{"num_hidden_layers": 17, "hidden_size": 512, "num_attention_heads": 16, "num_key_value_heads": 16, "head_dim": 32, "intermediate_size": 2048, "vocab_size": 8192, "hidden_act": "gelu", "norm": "layernorm", "norm_place": "pre", "norm_eps": 1e-06, "positions": "alibi", "qk_norm": false, "attn_scale": 0.177, "bias": "all", "tie_word_embeddings": true, "parallel_block": true, "init": "normal", "init_std_qkv": 0.0147, "init_std_o": 0.0147, "init_std_up": 0.0147, "init_std_down": 0.0147, "optimizer": "muon", "learning_rate": 0.00688, "lr_mult_o": 1.66, "lr_mult_down": 1.5, "beta1": 0.95, "lr_head": 0.00394, "max_grad_norm": 1.0, "warmup_steps": 200, "schedule": "wsd", "decay_fraction": 0.706, "decay_shape": "linear", "final_lr_fraction": 0.0, "batch_tokens": 65536, "max_seq_len": 1024, "doc_mask": true, "train_tokens": 487000000, "max_steps": 7432, "dataset": "wikipedia_en"}
MLP neurons of a small language model. Each row is named by its layer, matrix (down: output weights) and neuron, and shows model dimensions 0-169. Each number is 128 + 32 x the weight over its row's rms, rounded and kept within 0 to 255. Numbers have three digits each.
A block is one neuron, or neurons of one layer that tend to fire together. Before each block is what it responds to, as a language model described it from the Wikipedia text at the highest values.

Description: Final word-piece that completes a multi-token proper name, usually a repeated person's surname or an organization acronym, such as Davidson, Shafilea, Knapp, CAC.
L10.down181:104131139154098150219107127104114118113161113155146174122152152117058127123130157130140212108116133147093175058116113099158107167167099178121108151156151194124129142202156170117073083121124102134127133142066132180147118174179136155122132123105160099127135132150119120170143141171168169125085194078093072104144140126117103099082174096104138148152093189187094110115104159130088169109127140134170172115163166083174131142062125081085144138160082166115079161141183203090144096114089142174113153163192173167104159095
L10.down200:149120056093095155090104137124112183119155178148186147178142183128133128110116157058191122148107120160173132123114075149166145153097140132173069142144139126109104173117129145129187154151178150101154085144141100109142113107085155119173126126098097155068165137120146159167187147104139143183122088092096100097124089123120150142142112137104084123066124100123185158120153093110084098145107135174113106048183156148126149161116123122096156087185179119069149124121068169105137139159120024144112106136102128114129094201
L10.down301:144187114037096148128063135125212192154114091125106144099175111113132106104068095124115089128158111123130129159229093162131083100096133184115110171161089138156128087126085103063080162044126120136079106133095118155124165116120205161117136126128102101095161178167200090113132123136108156099099161108126168166096131097152174118120146125130169122120076082142146145129090148167174125098116178119111092105122111093127092141117144162133098102114115109070175133080098132098143117149148079139092118091109116137101171111
L10.down308:115148065093065123100135151074056160084081122088099135116134136126108202136119182125138048129156080129218145187124154126104064131086136136105126148078118116117195091123129115103094135116095137128138161158134134131090075123167144087132161143108161031132153129133137094183155138148115135107097126088163159124123125170063150139160135106102066123109153201176167161109125107166173165080129127130177118094165078182146097176132112162156111150175077188123119133138108159138145105150204146107145172158098172158108124105
L10.down559:190138110154089089140075154114118093134113129124199104151145169167099206183133153173090091051102109135063077069163147131130114074122123116151073145141121133105135076138087167119145078091147082137149158114116114138144165137105109162112194112108057100157136145102085147089198124169105114125154125153136111102166184142111136187124069130123091159159088082125111099192120158139144098104170204164140093100151142151140054092120117132079138131111100146153088146142108154132114127119164057124146130179113048073122131075
L10.down827:130138160080106161130161084130052072103091105118102165161149161135131176088130105159092103112102121150139137085121110078202126112123130125133103091104159157116115143162169108109148121161090127105152091141124180133128143148135096153136223134160172167176110118151092139148123130124134086133153075111086105143154155100145159115112218113115142093148140182140106127157114123159148100110139116094081118177134189132159102085110179095074088087168098171171130128167182099114067128139112037168123137106173112165111138120
L10.down1025:138159169142129139148105175123173146176099120173080117146131122079095138106068178137096129113142156113075130050155204051088127118168152117118156166178100123187142142121102126151201114125089128146130071073138142113092092147158072154159135154079015095130168109158073075115124085178145142108162125132075140128098098114081127112135099113135178084202090115098157147146169137114114115076078145137127119130095126075108131140128096119151169114150163108139127100160127160133176110131196105144128144133162169136168120150
L10.down1126:101116094153107137157142111097097180170107199103129162092120148220122102149148135151099120118124114159111112200179117107138126142106113130126156102182125115120086190140125116129129104165088138107131195136103082149141143132150185158148110147122133089108143084122151135072163129138140170124093171117146071099115186203126113158157082108143135115122115137071126138098187114103134144123101088136145091104095169114105181161100148124115130134138136144153040112118135095078119189150137134095102140091137126090163117091
L10.down1385:137223093140141095098132099094148085166096174096138127159173109153139116129154173195116071120116111113144141171072179129083171096179113108152100155157153123170102149092097113145139145163107160143115185071114092157065129174129109127129099149086099081075110105134084102123220137118137047136144126094135121102083171153128140180070073121109090115075152137156111204069186103136129127102157167144080090144092171189092123108074141166122110146184146153166143150168213168106150102102136123133020111100095109126131119107
L10.down1399:159115157190139127090105148174145122105120126138137138094139134078193111146120172152149182134174120175105146154055094178120094107165128124152115201121078119133119092145119117091124144207152126133089128160179190196128090172152167153213070057138115150119116167155121207097157099116121132136153100129139103103186115068138171114136139160146105137119173121138132079147092101132149176132120066133214126181196170119192102174119110154114134129175064097138131112126117099167167082075108093100149133137135148114062149122
L10.down1402:064138152150148119128140116138104160141125138100143142157156146135135126152083164188104141154135136101127153106118150146116132083115129112136049147138088114122074146071174136133151184134177102190088052092130135139123130174146167159143151200110109169164107123111152152087168146156177143133121113112112105206169115128156145086117112131092137113102095146084112106110119163131093104105164098130128123131192147117144094111084131073104104101144122235111120166155188127119176062134157069136118184137126145104100183145
L10.down1495:154144161166190092129138136124115150062152115128225086130161095141104123178153099078144154108158121150118109131135156081064136103134055155110131105154176090093116073071103138149139167071036157178135136160150176123210091082114111105165184100128154139164157162137092106200145123131106059116035113076089132134098134118138193146125131158086165092160152121142142117121205155111122105130139136102106179096096117139166174139142081176164125170090131139174059138119104119134180130173137096132101107078118164139139102083
L10.down1522:135094156180124068131070105162141101136146163118183144087102098105135129087144169157098183154118121170140086148065140198164075139158142074082094178128167132140099111195148150154147150141164122151128103184141165174117109117120142124102177118145163132156112134069121156194147143148156097161134112117141174171162128136141088110137162130169086157160137120139146110130140098170112116167104175123127114082164159133134165112114132093127169124158100122139119186086144116113109160142117070123104156091162105110188057124
L10.down1643:093136106125109128154182081141122177110143116109118160144170048150142074119137077126145115170071162156167094094130123137189148083106072099150082127146154135102151145205119139128192129098144093123121168146098130133104099127145154132163133136107092177131165127129093159078179111081125130107139092130130125140185132057166187098151145111127158087141151124164124174127166141042097138131099127105086193157145114117120127114140122081065133117145086135131086113167071128134144084093105124161147091147093132117110168119
L10.down1778:135109163102118162106106128131088122098124151131062137197107153138093143155123123064159126130176139105091118115150107155129171105119171155139111145139133149155131072113153112160118157139096152142183141065151091114095165138124169143133049084117124140129145147090176138121170186134105198137157145111117133171141152094176168108102119055114021092091133188129077147114101156092099151100151143210136101177135118125084118190119105091165126121181154148088088146114134147200106167121154139113110155154139085118091120135
L10.down1875:109153084099155118153108145170118140133084153148121084128156128196159169180114166123144172120133105152146163126142132157174088098135132048109084040119103198130099141077099163078096146108107158167120134164094099154127128131130115169165120071185138143159146136137087139118149059103147074163137102112143113093154073136172095131169108076136164152134069081162142112160149101164100116074157176175115087131136109095157170152112146122078140164147165192123119168107134106086076132129193108159185112136118132144174152132

Description: Word pieces that finish a multi-token proper noun, mostly surnames but also places and organizations, as in Affle-ck, Ul-rich, Suce-ava, Clifton-ville.
L4.down1940:101194157147086140074174127065160144185168139102074158116126183105113191116123130143170194143139097192161129135119106122222135129133151141141081097113182189116131148052102080120190067125100144079166134131114114146154127149119148110095149085132114137116056075116153156129120166138083123116159102108109160147136145123130096088129121067100079101097086109170104136108084100113130128106129102153178094148079116150111154133099142114132133169150120152160101085116142129074137137091168153147144168157122125124098090149

Description: First digit of a four-digit year in full dates, especially the 2 of 20xx after a day and month, e.g. 11 October 2000, July 21, 2023.
L4.down2042:172108068148133195111093110149117068163134076102148106143125161155138150164131096146110152090125118120095177120087156163064148116126204098210069160146087105173206117158109147093120146154144106142097149128184152123046140149076153205090133136154146134106103137135133123099168095124132197111155127121141116096125128128138204132110152128142103109164126169122144112167145212097075118085130164194118118137122091144188132116138160144131093102155179067056105103163087146112124144114081187193124167103107139110121132120

Description: Verbs and prepositions in biography career sections that come just before a named team, country or institution, e.g. represented, joining, captained, from; weaker on table cells before team names.
L5.down169:129102153091127170131118151101075118111102061130142169116112179151142138125171143140207110115139077126076083144130143157135102097138171108121101065133117112103165158123093106139120146124135113097160136125135120182112112167118124125087090111109146162123117198179078149089126104175071151109195138175084051154110125136170141079120127137176126124096098105121140111100112109158171120107087131141163123068126143174160148153148112141107065081186084129150103167108088153139125086111164157104146146090135117122130108128
L5.down209:120154102132104090146189125081160109195133150122148135127143174091134146134134162109197147186126075109124117122079180064174129108109148130111133053126135154099102151127168139104090124114133164136129174137167107106138186133129140139149150108076086160152159108136095141143059080166123166142118107179073087101145093192139096118156095083141213074130094094137124167120126134120104098156124117147121135099148073128151086117091134133134141189150121144108128114144129096071148123112111042030091104047134082148192088112
L5.down1629:103105152150103165161152080088150186151127102145124111164139135109134132139146065167181150094151193177069123149119093103138113163083165104179109118131179081105094081104137137082141168153122152104093147149185156205187125095112096153133113141160114121131144145092090099153150146133132102115049116103108110166088082138166124131142100114177129144163137112145065137187118102170162158105148064159130113144147124096127168126188124098142113129158108120118146148132139114164138113136114104118130194163114155174132169161
L5.down2046:129124152110104093152130135138135136151188124154110135156111116075134096193158151136147168095186105073085139145161096072138168165143117105144089101123103119146099128104148130137039174136105165115131094146167139133113146151153128123122093157096136106097108123112115151124190161171162095096099113140095091094108137136133149094186135143106187172147125126157098143151131123114093144071128103131125122048074114094153064145165127161108123162168113162152092109103172091136129131159171098079140129136123147072107148109

Description: The first digit 2 of years in the 2000s (2013, 2002, 2024) in dates, tables and office terms, and occasionally other leading digits.
L10.down44:138125104143062103108146082114112123099107131123145131109064113122094153093096185131072107214158186124123110086125164133181175129081117135117126103094104146099101092150093122090141089145120119158074126160156098092083132177104085040078140128178086088112136157178080106155133077059051094126128152169170148099118110219155117154184158119126158119211156120085170127144134134133127106142125100163140123100098128140154109134161141148134104138199104141115089140106169094096095120147018094087068103136124114124091151103
L10.down89:134126136140203128103154146155124084154091105162140135174152155109116120156171092185087188099095115111078115162152151148078102110100116108150134163134095117138109066107107125144093134127050108082109133058143087152110090133147152106106149123150094125133122124145134156116067057126073102157077122161144068145153164127124094137164166136112132166215155138153194096150109096120142115102070091184079122145180134131155085107142079153155152126096096140112110091151118105178129121120133157118109098168132108179128188143
L10.down138:108146126144113111115132090178156139139146126106138156113095182083122117136167127109185145121149110094174139178140087099120101120079084142117145113153149162127166079160103159110053089104127086071145149111126162141146092129143197116162133149106113100116087142149068132166140131122177161113126173144146161185133110123161149180175076077142151096163100138129189125099167102082124160181102166132157184107134196113171115099163142125113126172119150115109128104098146126123105126135075117146169175139092148055114138125
L10.down408:149134103095145141143161143137107154098146114071135088157177123134139105109089121130136112080106110129120128107108109159095131137063108164082152068120102108100132108108111111191123095113170121127191167119139147166071086095149137100145141121151123148060123156080135075138055136189179142183123107154120121111089089104142124143124090173124182139091153145108086094135133113103150134119127123218158099149112164082154069122105113137131147124110170150161173187058107124165128160153119072107138174173130106091082113149
L10.down736:159140149136126168111083123096091081194195114101091148132092141135140124091090111118141193155133136127124126193083102150159125150156134159124173255131167107144137156168129057100133135144120120052131146130128093098124105125141162111118125119153120152108128107132158143176179168110140133108086155143205117085140177113127142160109139144143130151160136148146125106136079090125121143228116102135108136066158112120164129094179166141076163105075132142096092121088129123086134093178147180131142222124130133144117150085
L10.down833:146157194082125145129120096139118151159137143100130100130115139124135113199192136154093145155082176123151166117200119148088126131163112100156100132172144103061134143150093063115161116119110107101100107146112049114093113099133036147131140098152144089171098096128133155125130143137114183091101172136148145094102120164103100114166113131109031154093078112144170160145117125127136157088051153155171156164139166069134144136102162145119143143168063158104108122126144187078136141188158148096164158102168146110078130075
L10.down895:129162151185170129149172099125201143147139092106148111174199146201118168102139170161054084138091124139141129147108141067136109113105098148132078087133096202116177178140172095106126123120063089124135161114128162128085133174157165138097131147155149114141113126145086126114161127083103112076059105197154086100127156149101120045176155136117140152177152104144196180161128109150119097106174103121071087118131126140136120120131119175112085107099160126118106181119113146133129130081155155203125156080143064168117136111
L10.down901:155157106175174148127134129071110110152103170156111083140139120093158121142161185136135136084138170124140104067088141127120112130137144156174126074141076110116115113149121093053210129067103111118112123132162133130078100141194177131142083111187115124161087144124086170133084160117134106084164162167112137165118111133133143107143171176179092073176156119142130154134059120097109103104167164136177099089127141150118100030146141155065128174131148084153134144158121188125132104113126131148163124132130131098147097140
L10.down936:115086104093133134131158136206145154164176159147102148154123141036148122127132137083175127169094141118133168121077072097146200077188123128154096131083146137133132171120105183148145126136125168174077099114122114143094137157065183097143137138125118127107088148061081187163071110091035068133157103141119123079139104133104179139120106111132118097116041123171165137091166155120140133130162198148111132188168126164127082084096132119112125135103117148105104115093146106140126193165124118078112148094131150093121049118
L10.down945:133162157111070147103063153154126132140168123139158111132084108125181173115179117101118133088150123105193101100114108114136114074103100107124124109118090144115169119089168140134090109098103158132135148170172135083176077082149185111100180104112151142111144194098099129153142100134093153120158136192177192140147202115152128117113128140131170150190170139090138102133096134168085160109108169149120204152138082122153105111128162087078118149124106136134126119069150115137112156112121155095210130152094113152167107083
L10.down1091:109164172139128179150167141109160132131138085179092152170188129112110132111124136113126097124138119169141128140098098085098141165102089095155177110099076166062189073068140123151213114128169115108114132139108121092148141121126148128112185151172107098116130123106116109142095128102114111078145130170116183156064088170121122160147133112122092135185124108138101068138114144111113122059103140150129129188163130087107044098165131116106076163146080138106081091103119112118145037101100147200153182098164105091126089144
L10.down1169:144204141177123140113138089144102156056145114127147163086150150071158111123150105097184136097128179144099112149173142081145099163108098127090112072141127135173153134169121086122069090136146153148127150122141160222139088183131136149097158148137179103134121090123167124117099093072168143155137083140109207160162136113106107148165152183101171071182098168135142141103170086127107128082161166187096124088179093041128103124124073150118129143163091143111116128117138075174128177176148133124128113170138082135079142056
L10.down1609:115172072091113074092118149184133108151119093151170146165118158125162177191150106122114097130136074117161154103148152135144195151099197068086123135104112222120168113131156139127167127154142137091141098150090166088108184115140220162093071155126136148091116126131185084094116084110126093126137135134061107165128167119143070069165113129146068140183115122148157183120103142094067162138160179097108066079109146125085166135111165117078120129113094129130112140160136132138060150094108111104112140122137126143148107116
L10.down1638:139072114105097113139126106134132102129131120082088121102146121140152150125137126140178103111138114139216134151096137134167156137103073146093118091096143098176109165098169174159162060048094072104123115169149123197101142104150161140078119140093183140122126128169143131137102160171083092125168109089146133104091107118159140101123148170145068087127062136098094062152151094135105156139135162127157117158129186146129068117101099106096103039098147130130122090126160163146125137163118103117111136150124055168106147117
L10.down1892:163130153125133129186118095124184081140109150076097161139188124127170112144138140166074125147105051170095179134152106134107112140168107143152199157101157154134101093138169143094094176171097114115144149098115092183182149046122147123173140122115140117120163170138054172132168120075108091068175056130113116133145116222112187138114168130119158117129087147122169122125126113097151050095088129128159144099120175143173121087088118142117091160097076098108134100124170118175151133155194160134100192106138089110125144102
L10.down2031:101096145173132126093160088150127135074103104125153082141126100121156149155160154127141147134144203103148185114015117137115106148115107137133130096114175112097121117193089179097160091104155079059113161142087109133132131124139159116147178114179176154136118069136098074114181164119159139116124112164086139134122147123104131074111089117118126155115106124118087182085128108158130132157125122120092126092040181110173122106184116163079093126148155107143127138152118141096184137138160096144085094103080110059094134131

Description: Final or middle word-piece of a multi-token surname or proper name, such as Shev-chen-ko, Baumg-art-ner, Couch-man, Bald-erson, mostly in name lists and tables.
L5.down6:118180152107133141128111095088154123100149051117148142140100104113115157122145123093156141119151151181143188162107134127162131186096120120170064123109103095136117174151101091159132113144102201136096132131154178134106137120097106136084132114168103150154221058163109106123160111098111121159148070076157096114201120153162138123069136122131128086163151213075102112099099133086116184127100134204109113096080066116147100122113095148189099165135105138074120068083097118124118086127153152142146088060165156148160108127
L5.down507:115175163130097139105159139106174106141136115127093171125165127132166129188124125098175098130171143143114146093121064144141125137094108164085077105131128148074126144090127117137213135147112139126177137156153094161167147150082146152212151116136109160124110092138195069121111135147126194135162146129152134135118072137158095133120176176125089155172135149148111119123176141110109160143142143143150097161124153184123118123120126140138161196121115174145071148145061128104125175115175099179159101144168178111158111117
L5.down705:138161141118127094071137135128118106112195070150115146117063214101135114091134163095145151101144165156090195091128093149155115167128170118162099087180097066170083166109141124082074143120108165090131091097115119174131134124128100181068119146148136114130155167060170178147094181160132124172170138130117140098166080138161092085141188091164089092135132127147166095112111126157153161104102175137190070095112126138115146155146108159093157194117104115116113135179157097112160128099177166119152138178127139095116120119
L5.down1861:121169133132177180128148155110161174130142167093089079141077141117132194161136126071180137171127125196159127233090107149152143133158163146139106118126144085127149141112129107114176174149106159180133063119127093148094155136084086061127107146133185176141174148140099107134114110205171103163145153163149143105145127138101133120155141149076128148151133167179121149199068048125152098074144148196160089145109147163104091140033197141192165173124126097106144116156072114134110138121179137127175102180151129086205081114

Description: Word ends in biographies that lead into where someone grew up, studied or began a career (grew up, enrolled, graduating, born and raised), also weak table-cell separators.
L4.down1855:203199119170081103102116122152120140109120150133159107129137121114122177150146149135091144128170148164144119166102117121134216157169132117088143118153110149101108143128134166122133102125108127130167142106153145101073160126127071151127051097164120152175178122120114103115127103080104138153149129194118126123092111118117136110116165103128139075114119065088128129162192130163099164171130134130157145163098101105170154160170109091154094106113119119132165094170171101151169130170082197124145085120087073060120142149

Description: The digit token 2 at the start of a number, mostly the first digit of a 20xx year after a dash or date (1918–2002, March 1, 2000), also days and table numbers.
L5.down160:086108107131134193122120130119117064148103111103149110160125175112110172115151209111104165051129127129110118137171206131145092126120148176145131123127116130142110155118141129097096114147101114102155083090165140155105076161174167140154117154180113062141088124144075161070108124146191116100126150089114173106159136081126101112143181154133199134110153096127128083119119070049130142171147192156157097090181141115140137139154133122165085128136111106185107087159157118125118195114106118148188141141168130121141125103
L5.down1145:103128118113094142242123132116082127154097146095138109122065197159101135150066101172129157070106114112157163114097110150182086105123125105176070212129125100030102147131135080081149200140155131140113094085129132135137134134131137167170141107108126130111123144093132136157176218140116160113165166122160091122100162181137162130107145088116149151104116081139158084075097201142097128120185141154137104135092091104147091094143101095095127134167109165110178120097120147100184112141188138120159135113071114173152197110
L5.down1255:125170100141142116139132095091132075163154104137110195085092159138133174126133150120087155109165134137138137114124127143193141083180160066115139125082111136198173156117134110100147128141151120105109128136185090101057097131067193118111138052153125152152149094096162108143081164098118122172117183101055162174135111142103109145162094174161120096106148125113153081130114142137106148131136133143076193135099120098156084099141178133182170127162131167111144109126128056101146187109138145142107093090080121157140071147
L5.down1592:121142142151140187124134064171113111095102159105114153104057152136157103188176195113106109110122095115135113180130139163217147112102102108147074205112141081119080137133125144123123147147176133124126163085150123145096160133127117111114087204081109100166137168130143141099103147138064139209187156081101144209096156093093151137114077150054123104202127191138177092139096121157087104106118142146137091116124162074095104154146109023120097107186067063120147152192135109111115146100134121128121123123082124125114111161

Description: Tokens just before a school, degree or place name in biographies, such as received her, graduated, at, in; also New, Gu(ildford).
L10.down22:108158120198112135130171098087122166127101155104136143177106174104180168182212132114170142091116154118112113093107081112073112048130087104176156099097122133101068150065074135117162137141077142133111122188138124091179126109195135107100166119145112206130113183187122162118138143131153116167124102109165107138155087122133167089200087120168080195145144113117190132103116117136130075092129095123132144170100190100090117054152137149134103136151096164077156073169090058138155153082100081116168118128056112094116138122
L10.down76:146088126127164187147120157158154142146081089118107165109108055107072140146104109122168130178144132145100070096106109148087147170133096150119137127111181092132103134148177172064139099069089158139176101071126060110121138146104173139122130154097124107134115169171141109081172081127069132153098178174123093086119138171119133126162119097145079107147133092106123051193095089126130123167169125151143119114180140165113098147085122137127145105090154185119154108109117109191052123138155101135138141123180163138153160143
L10.down482:169101141171132142147112140116132155101143144110057155136101151144155090119103086113141116129092139144127106176157096158111139144116085096113133055113145168140129077110154116124107144199080145139151183110114175178147123220135126155115201140128151076160200153145110142064126140130121120085120109101085140077106155116091101125127139092125079141183121106158192114092122106101081147171129172070166151125168130146122102136106106164143072153129078072130092096150072129096121116105154114119137129128089157052097122107
L10.down645:094129137127175106111096140137173129146078133101098102112107108124220116155185135189174147116081183096091078112153156043118066162113125123163170149103147126164091146080136170144086093104099150153163154132126147124135135089113078118115117176139177139089163159165087120120180120125150156094118168194142145107159144122152103141192148129121157165106102115101137136182143126139128109136122205130162118149180147096118111111130113035106108146153121128146125129149159087130104066144145119139115187117097172093118118089
L10.down709:088134179174106108114164103117143135142159125092138032145096140121159130113142115151122162140187184135082110098168097077089127096169119144092155117112141095114164117096128154149136110080122104121056151157148127164164152110160107106138109152064113078113114149119120167146185096096106117192148095129151094121145064136121089155147124138159145120179137115125121142133153097106191127132112170138144162093142102150130124146169111134173163110158177095105116115157088159143117153093119119054108114096142081162147083127
L10.down722:144117137165086116164116102117054210169120151130132116192146137110110065115140144087135132159158190148101111052132105119146168090159177125096134122123127122083148104133113105064102115204131108139153105199140135119085100107102140128074092181147110105144153075117107133112090107150102075062080126111151159141139116128164125205101159147142191121137142137097094067078122110206125104135136103153167089147088079127168131164100137133119135075190090131149141098096178141132168099080092138081104165150114154088094083169
L10.down1023:110170110126111174108178111110125161202108070149134098169165135154154111092140155132060113083175103061166106183142071124107131131085120145121164125134117071109151113112139072172171086167139135164087150137153139133213108092060200158134127106163183131128208114141075144131087102117146142095115120082165153184140164139117140097158074121153120191120155182162191136125108133182112105138195086163126134095075125163096095100165165135140189126186196070133156178113176135166124144132123163173104136147096099095112135075
L10.down1253:137087144130087101116078047073095128188107077149157127061099170184135125120089181154143170152134109153106141131143155137146133130081075102145149156089103122101147159183108169105161170126147128166175140134167086128124127158117085142118143135172102138101140170144058098089149179178115099168139145134118108139091084095139159085173132142129163125196137164116086134139111101175166117055140132164155151125117130154138131162072121112135165123117163108148076131126067167116192165137119111149129129067122123128075172167
L10.down1274:136113083157136118126124085154141084145122153138162144129152176128127105122135147134133069159098183109147128066149091172126122091098187105077155120088119157091138144119096118137183168122100168137049172189173129150155131145204129127072201142152109178099103103209143097131131160101140146177150066094079117125101102109132103142158102081166062152050192114110142080145120177098189159131136072120149123136162185140117118144106044174126147161142143092129174162095109085112118133113084187112076083141112131177139166133
L10.down1287:115110072153131122059141104105128206129141127159123120091133117124093084124158098167201143147194103139091068108159143098090120075120154106090118156076133067098088140116143154091181122117116170160111121176135125137123135148120130153100197167169146126085154137100169126138113081121138207096176147127135115093158145110122118107212118143119140182146139113119170087158179102207121140126111133148171124177104105141141091073160121122096157147141123163085102123090137173156113131134131067109099096139121035122090098178
L10.down1288:116113081110154126174111085132147170119117104149140243123148087168171132075179152153108100152117105111106096143112121174113125186147124109151107149109111140133065166130168156113146132114177100153103094099129114139158114154136170128164131112116107138087102098098114171158146146081160127033096105151154119151041190162184107136131062082114066128102091099150122125114115141117149060088100135119051144131137152104157111115151113139126139121127171102148127125135100154091141107194124176172101107095113124135133109156
L10.down1493:174144207109103106125146120182087144103133121141113145099147078197138182132140121160173108093041130119122135120084137100153096084109163234154152072122124132151113141120178143130122128130167185149198132123093149053142139139073142139118109154105159152177033155200114165117135176049178172146150095087118149141092115113104136176146138104102186148139203117127148184132171096175152133075158079151115052160132178157128119125171099115101174138163124149088070114144178146059099050094116161113103158154171106131143144120
L10.down1595:116091101070135109067175117129154145093147105111081132100123169117133103131118142073158092151107183156142114124157170155104168107133084093173121100131179129152170120124171163136098139151101159131081120144074164134127085126109152126099151125128119134193085116156095171095131149107166145132103154136130171146127087140162156087183169088145190128192125054081124064123235160139146093109063109117147123083133153168148106189124163143122158078151101111170187119075160094137135099135120156152131082132106183110194076098
L10.down1629:159105114078157151096133104128114088117078118218112137118116119142102170118087201127123140142147128177138114157141126101168096148155141206115139167095122077139162119109069095104157116139120079121151170132159164084169175155146134164094135097134137132194151125031141140149059101153123103117182152101100126108087147167127129179115107122147109156146111121141161095161150172194105091154181142141155141124117167110108142150097150131130101066148104154127147108115166094036120106097156138134082212111173114144122146106
L10.down1740:107161096113137163185134089148140155168093116139171080144123123112099120159243132124146124113103127148158066086083092171096118062077102163181202116185086127152085148118137125104102112158084089122118117138133161152131129144087076102181182120084130143156157167131101129129079106095124115184154163124108124149133175077125119102148123062102094143150110111170164123157192189162106153170166141117116158078121163101165106115178142175114118120138118128075147161133126133105154121150138152151124156144117123118102166096
L10.down1838:108178125183203101121110063146133108126161132108118184116144072154119103139129134128185158135171093100093122165121100134118114089157150115113098134132133124110101131060071150157113096153137082097101095109150148142095142118145196176109109146169165155140202129170127138198109130151098117085148167135136120098120108151100150210127089097077138124137143131176158130160116140173098073148149169136150147130145128158105125131185153065164155117110072140127141127085151155098168139076099111145186039131075137153124153148